config.yaml
num_hidden_layers: 13
hidden_size: 768
num_attention_heads: 12
num_key_value_heads: 12
head_dim: 64
intermediate_size: 1536
vocab_size: 16380
hidden_act: "geglu"
norm: "rmsnorm"
norm_place: "peri"
norm_eps: 1e-05
positions: "rope"
rope_theta: 10000.0
rope_fraction: 0.75
qk_norm: false
attn_scale: 0.125
bias: "none"
tie_word_embeddings: true
parallel_block: false
extras: ["capped logits"]
init: "normal"
init_std_qkv: 0.0218
init_std_o: 0.0218
init_std_up: 0.0218
init_std_down: 0.0154
optimizer: "muon"
learning_rate: 0.0167
beta1: 0.95
weight_decay: 0.03
lr_head: 0.0136
max_grad_norm: 1.0
warmup_steps: 200
schedule: "wsd"
decay_fraction: 0.883
decay_shape: "linear"
final_lr_fraction: 0.1
batch_tokens: 131072
max_seq_len: 2048
doc_mask: false
train_tokens: 714100000
max_steps: 5449
dataset: "wikipedia_en"
MLP neurons of a small language model. Each row is named by its layer, matrix (gate and up: input weights; down: output weights) and neuron, and shows model dimensions 480-607. Each number is 128 + 24 x the weight over its row's rms, rounded and kept within 0 to 255. Numbers have three digits each. A neuron's up and down rows have the sign that makes its largest values positive.
After each neuron's rows, "fires on" lists the tokens most often at its 100 highest values on Wikipedia text that the model never trained on. A number after a token or word is its count.

L2.gate1505:159101110105129137162123120121105101136123132150130175135123163127142150144140113146135124112085150100090170134170147175114146134136109186149128130091119107099095157128070136079105110144118112121134112119124111085123139114094114113120123147127139134133147130131136079102114129153119138104145154120090118114119131162153137128110166130125118156129105135080140132109127074102088095132170
L2.up1505:148125140136117110115089141115097099098109123139105128138144142153143171145112157115107164095116154116139133190122140127114131131100137147094138103141115143122126140122094149145159118125061113137099140144149136121108135113135139127112142143142127142100105176130146104102142124094152115117134148148063132128143121113138081089115135122158147116124139077119123145187166129113146120163145
L2.down1505:140122154111079122149126079156125177137154170130136163097118142085162118073117062147179129122125178078086151121153149160130102178137114152174131174169129144129154100142177122128139139125137125146162143152114174122129123178125084135122127123095131099130106107155099104121101118126124170140194158106109125157133096176109136109126110127129102146068106117093140158113126178116112114109099
fires on: " and" 70, " or" 8, " along" 6

L2.gate660:155137170148113114140132161127182089113108102097136135111147133158108145104098131117148139155086122122124126144113111139142141101139115088098131126113168140163151126150099118117114079162077131122160118096112105137139154147136129129079087084166090149177135168141091180137109154113093118195115133122111095157078119116134066128134172136130151127133124164087187135128157165155098139158140
L2.up660:138181118176157125132087151098130132090119110113128116122186150136121196097124126132128131164152105095136136108110132147118131112135161093096111127108134122150171143090127146155111165133109119141172118144147135107116131122123110140144129123108126167119115114116164137119127170110148135109158113091110095134117131136134161122127136134137137164103119104123105091172222094125084178140138
L2.down660:122129037142146101146152149122109127131087143145138127168110079081138135126104132120126109110121112134170107120134144139122137092116121150160141080181151092134142119127106165092139151137135118135102176157092110128123111093134154150146164152116145123086171160168151116090162120098133109145147105112139168115150140126148118091101132090150141106141155096152112128157097151140156117096144
fires on: " a" 61, " an" 7

L2.gate1092:118139133125169143096102145100139130115146100156139126140143112163146116155101085139183143124127166099080160127105106165104081133111095125143062143150139133078115157150137125148152145117087103129138143146088130143150147122096152115119146175110073092148121122119138147095115116142107126123128170160080126090105122147103135173139110129136113144126105130118110121172145190138140080103132
L2.up1092:159122124169098157105114147137109129106116111157135097120088128164103126165101118136127105140154165101125119148160153157167093118130065158089143169134119127126120109112108151139160122100123112082058119156084143117112136105122158114102162155112120114135124139136113128138139113135155094122084112183123144127127112126109173145142118159143138133097151123107156179115135106120130109119161
L2.down1092:088123157072102077132130126114099112134134162147108148127164108135122126078124133143169159096098140130144136148172084136129167155129156155106139133161166106121098181128142185114091082147152152146130125109144122075133150104131127094104111151101099081138092145132156120124157149123130150139184159080118109105120122148148142082114166100124113157142118117147156122151119168110104099113101
fires on: " |" 38, " or" 20, " and" 20, " +" 4, " ×" 4, " &" 4

L9.gate350:167099138148121121135098179100127140104103122100146112155104131125121129111102180175122104137136141106153144097153118164161110139113133141112110138098160127104168116164081119117123097180188157136124163132131137121129150127124151161131117121121112134126129141144127129133115125101106117120172096148110133084172159164117132130155168133126112155130167148118073154125098118144131165135193
L9.up350:113108165124115094136100119084124127105132066118105145104161146090136125128139144128160135099082139137112063104134104127174112138111146130112118144110121096134117120176119148105169139091124145162129110135171169096138126128095117104174113124077127115135167153112117132126093162171105108148124123110184092121115081162129153149147090076112153175147119128144096101152139130149142119127103
L9.down350:124133087080117183165127123147115125078148158126105120111179142159072121135098123130151113136141155102109140084140121114184167128088132128114133098104140147125107159144135117147102123159128129163201091166160097118136145138143144168144084125088105150106096105104098151138041115140139116169138122147140133128169139117136129092105125154143136108162117145111101125144119146086107160132167
fires on: "." 87

L2.gate1062:130113102166136112143144107093117136146089123134103138101111119146132109132121124130120143107082097124137170107125136130130161132117166143129127128153126113120101080098123096189099086121126107159122149109135176140135098141093167197151131112107100115141116097111173117108127144107110130162143136123143152117141119170119108132089105132102114129095105162122124140093092134108158125150144
L2.up1062:140118121156123088127163140105110182135097100127129151108109130162116126110157126133088148117107096070106197106162153136114139136111167119134139132143166121099117117130074125106092076116115094174109130112187140138135123156162149131175148094137099099128096131169195112164145107122137117173161144147121115119135144123109110126128107145101114107123126134100103088094106121101095096144127
L2.down1062:128116141138138127122140137139107148113093132117126124120127136157156136120082160132166169106122154114110163129144149103116055160096144104141155192161102116164155120094108138125109097153116150106133134123100138142116125111085131164118157129116102113139135117159117092108109137145151120157148109128115136142182115132133108156096150126134142146140150123138139137115128102119134107083102
fires on: " to" 67, " To" 15, "ü" 6, "í" 5

L10.gate945:134162113159113142128155150128091140120123121118169100116140133121114121117108108122149158112173111101136162194119150157117118150132172132130130153136143149161110152145161174072146090135148127139131125095140122120134160131125160106092108152134118106130125198105140110129139115161134169143198077086097101172136167082165152137097123126127111173113155150131101111151120108106127159144133
L10.up945:137151100124136125147124118113093158101143153135145177101132126120119145112100164126127121142117107104170137134094154140138126117145131123097164133141129147134095141122142161121117160087138187141132091150105091101123118125117121123115127182101114099131142163106184063097088153110163125168139157061124137148136157130168166121088120123114080143150171142150122119167139159135130118140161
L10.down945:147123113103160136110136118161147136166155127129143054147130119112122125107119159130091095147130135165134130109153153155100083130123108120069088126140105105122157157142091179147099166116075132105134105140172105118124103147137124114088122120133122157147174128132151134156136127110081118131110104083146103139140119100128122107095119148153129119164102115131128123127119131126116113166156
fires on: " W" 39, " Mac" 7, "20" 7

L10.gate993:083136123164115105161084128145116129116120125076153164155170186136141163083119140120148109110119126122123111161108103163120163120144125120165119131139108152136111118135153137114147067170126113117144105124177135154185147105086116113107135127148117114142101137089134146113127129118123079185144111130172188118119095100119153132141183145152101085128124118108173143126154134124148145166160
L10.up993:151069149102177106136067148127110110152113128131081092124146137095130114170128114106132137134144169097130108149139134164113110174160152144126094128100117138136132148109123124145118147080110162102136083136110104139135162116113149099155136108129151159120123172125139135160081159134154159116144121120123091152168173150137157167135100104141115147135117105123120133120136177090119150126142
L10.down993:132134131129132144132133104160102157140096130094167137144099119077142149114123106162101097145155121134117105154120115146173092172100121104143160105105123141102121134173137144156101090094106117140144123114088097115125150125160118105150134086064120140127173141112111154138174133138120133134164136142117102105194157143158105158103131166101124084143131118132129137113146149148142175159139
fires on: " an" 76, "." 14, "An" 4

L9.gate1215:111155109122153121146117153147118115151148148174091117126097132146142155169131084116121137134126140110112169100104111093103132122142150128148129095130095145120112139140103098165111147102126128110102113128141094107147133159102134106160106125197126119144135171114106119144141105137148104119142148123129112175112130115124153071135138110177081119110143143118127127157130117132143111158120
L9.up1215:135142117113165149162148136154120165138160116160135154149119156160116134148084150160120104120171146135124113107115171109109139139105105111117111142127137148134148119119114100137128128105126114169126116132149133122125140141067088147124132112158148131114136057117161107136116109157135155144138123098094112122142114124120106095126134132136121124095111145125104119130075088109106125151169
L9.down1215:174159115129137093083113181134124124093161128122091139122120169145153115119132107122131126128106145134127157088101132119099153130157117138138122100118133168115117062122142135109140134110200153125153111150137153131087144188153097144139126083131128132101129099133125141161082109159131153145157161144106152148162117152084154146125169112145142087142095111137153133125132120080161140112164
fires on: " " 30, "19" 23, "20" 6

L2.gate192:135170133134131138127116156188114158125139129113100107108055137105129098098052128143144143141092064157150122164120172143109122176137159095165127124141168120120106123184174094093137126139134122135073115080135143136141143181140115134124109147162126110102109134115142154124123093149191144150132164113115089135099158093134187149102159122119150126129168116138146120153141126093119132116127
L2.up192:118116129090143110150145175118160113150109152141123145127125120126076121137094095133127111107113084136110172184153181113096111179105148077126162116148149126123145172137143126117116122115102119178135090108130128138106154186147126151129119128178128146145093088125120128131123140126120164155156157154128134160101129149149057153110108131105128135111128129118114146146096150088092155131111
L2.down192:146095166148168148116104116109107162096130113155126151080134130080156163138110117140115184182127136107143123133115143132171166110163144103128092117121132120163121158134107118123088125086112127147146120127086152133119141136142114087117123145136109133135129112136164146133095152143142159129125129107129123143110120154136153132079113129144115121138176117127094121120140157131081101105109
fires on: " Reg" 18, "13" 12, " reg" 8, " Cor" 6, " indic" 6, "our" 5

L10.gate1459:148131152098114118127175166113151140122202151156106141068144092150120147189127152093114111118116171096163130165100136088123130133167150132098112159094094154145143156101147133157129098146125147128158125118110137145142137135106147080111116073128112138101090106111116122160121127133125134126158201102136104126133128116093165059115101116134132111085068097152059104126112136140130096128142
L10.up1459:097085136168180114122106174147166169100169094152149148118143134094144106116079132134162134114169144117132161167126120129097111106145102094124136099162151135149203093112166120130138157133165119110132107109137120134099102141163088132063123153136118096141085077147135121101128131149112140131104085113085128143153121138150118168124131078128093113125091150147131126131107122087104071161125
L10.down1459:107113104120115140153100140094140122148129131143101170118149138132094123144115106130139119131101116126111168147148125155146138129090104136156103143126119074127084110172138131106118152096156136096110144078098147109134071129116124125060117119122130124159121134127106120125123132166140146110139094123121096129135123103132173120168144159154163109177160119116136072135123156102158133096154
fires on: "\\" 41, " \\" 30, " " 4

L2.gate833:118156165139146143149146120121099121161131132116149131135146151134140176135137071107171098129139146117121135147121150157080116166164154104111114124100087123124155093167144105133145151112125095133090165135113145115116145132100163110098168151112136147135110180145192121163101123145143131132117140136125141142131146116132097091100136151109102118117193118132155129178106130110113104122103
L2.up833:139151174147141152119177114180118112142174116111135137117083159101108140156087088101095139163134123154137135087184111148131125148094098133147123148133114131116122113130151112095118135096154133124097116138132125103156149120133112169125141150112118097122131131106166119142131163134141119140116146134128078132137128157139121102133162136079103184080124138130134123128113119110142152122136
L2.down833:135154100110139104141106119134141153094145118102088131135156127104188106153113133142169108149121131134172093143100131101128109156180147082170119086149125119173111124173129108099133132131151122134147132129117130139130158105139142131098141133135132183096089133139132154161104126135121111143128117132132110141090138121154117090132138151094066100138169104132115160173100135130120154166130
fires on: "19" 42, "20" 16, " August" 8, " March" 4, " January" 4, " September" 4

L10.gate898:129152126163109138128101147120083117101130102120120119121148154134187177138170128144079126149173129150127131128105129095135125085106161096146130118143118139116110100113125141094083128103167100142114098138110120107103129146128136141064099167138129164115115158160135102078088112156154157143146098107130138113125113127147102097133105140125088128149165105151104116129122137138101138113122
L10.up898:116134149154186104158114126121115136145107110143116134153141150128152152145179123157158129128129112120120082100118124117126139163099114111120101152122161140123182152108175115077139124158068059169169110166162101136174135081084115171104141147151121116135153122088154120131159150140134129141115119127123095149154119142144126125092098099155146103119144102159094113128189141114154125160156
L10.down898:096156148137117118119126175123161122149157108091145170116129162143131055149113146087140131143095153137152110133129065104142126142135132098126117125104131164130108105139133143106152127181133135106097126123110106181120136107115067115093101112139138146115181103134135192157125093123099102138101137194119163120115143153107132125138159128152155110135114113151125091163099152132153142147118
fires on: " " 49, "–" 9, "19" 8, "\n" 5, "20" 5, ";" 5

L10.gate969:136131154141121125149128125131170170149159125082116145199154133114169151133131089146166109104157170130126140126113172142143164101154111109155081075176161096111148127132109140102114106123084113083102140132117131117120132131150171128148133122109165126106108090114123108097101085139101146116139133083127129104128106149149139147092097088129110176147152159121137131137100121184138112124132
L10.up969:092157109168143208131087155110109113165142134156137138111114122103112159156113149069127148113114169104134101140145119139122132120144081122105123136161102134082162135162111134147151123093081114125146116101144164146099095128127136107118165158151131145140114179161163130120100116093138145161109151143125080156103116147097105164119163130093143135165039109127091134146111116136087143131133
L10.down969:145098161196155140078090119105156142160198117126098169092117176175132142113138135144096131151129149090129137129123123116145121139157080167180073110139138128087128094121124090130164171122143110130115155130146165120113103138105129112119131114143084121103136131108111116116156140115116143126109137148113126111115111156128121122091123121172163156111150155140106144104190157150107102096112
fires on: " in" 22, " |" 20, "," 12, " Championships" 5, " Stadium" 5

L9.gate32:138157114094139122154106102114154127164118120125105127169143134106187142135147099113109086147138116138137136070109152144129116148101131122138132094123101129116155111145128130114164110149153099155128119137120145113158078132150117152128130120165072132109156151125130107154095089145119092146084077169181111156115144146131115084146155125115121134112090094114078127179144141133130135139152
L9.up32:133152086115122106146111125140126140166116101114125087116138156089124096161116125160144113100149170107095118105095123133153086112094148140092152139078110147171115161117123156142136129134124134147112091117094136127147113104156130141199127120128075118071185133137134093183104130142137109166129123170102096143126108081113140154118123121136143148128144101127142115147091103156143159154099
L9.down32:108144108135100116126103135123103108086093151108082125146146136151154089109118107089138129133132148119140119099126138129110116101171086122108118158151152154152141139107108134093129105130150125113119149123118142113125140129077144156118136110106125135119130123097141136126116090170168159122112150102128147165135109130119133098094152128058136107135117146132181130150160142182097143117116
fires on: "." 42, ";" 21, ".;" 6, "in" 6

L9.gate1270:102134125125121147127138152174105114139170166130134113126162097142154160096165135133155113129208139122144153136108151138162115144189151138171120110162176193070144138151121092117162152113106071139093130105153157148133146137128097134154137096119158135112145123167106094091117158132135145117120172104129129149115088130175128159128104106128154156137109159154097113124130132095107134110126
L9.up1270:118125123125131130102132147117140102134154129090109127100163162147122122106130133120176095100134153124096116149125145133119113110148094140182138087174161145081104161128088117127153135096101079104117145104176124142165149089117079113126170115138161131129163092137138098090090151099107136076166139115171118110122114131156121157105121123080119111088113161096107129134118130118125092109156
L9.down1270:139139127132128098166114139129129175104150124134121155094136136130127119146132134157136131130186171113136149155125143077113089146155176156163102130131139159099155129125122123169157165099120136118102120135134103163081108118132095104106125148143139145125125105127129133123141105129115087110135130145125155139139113105113100167155100133124152122127152157142145159159079104122119091139122
fires on: " in" 26, "," 19, " |" 16, " of" 11, "." 5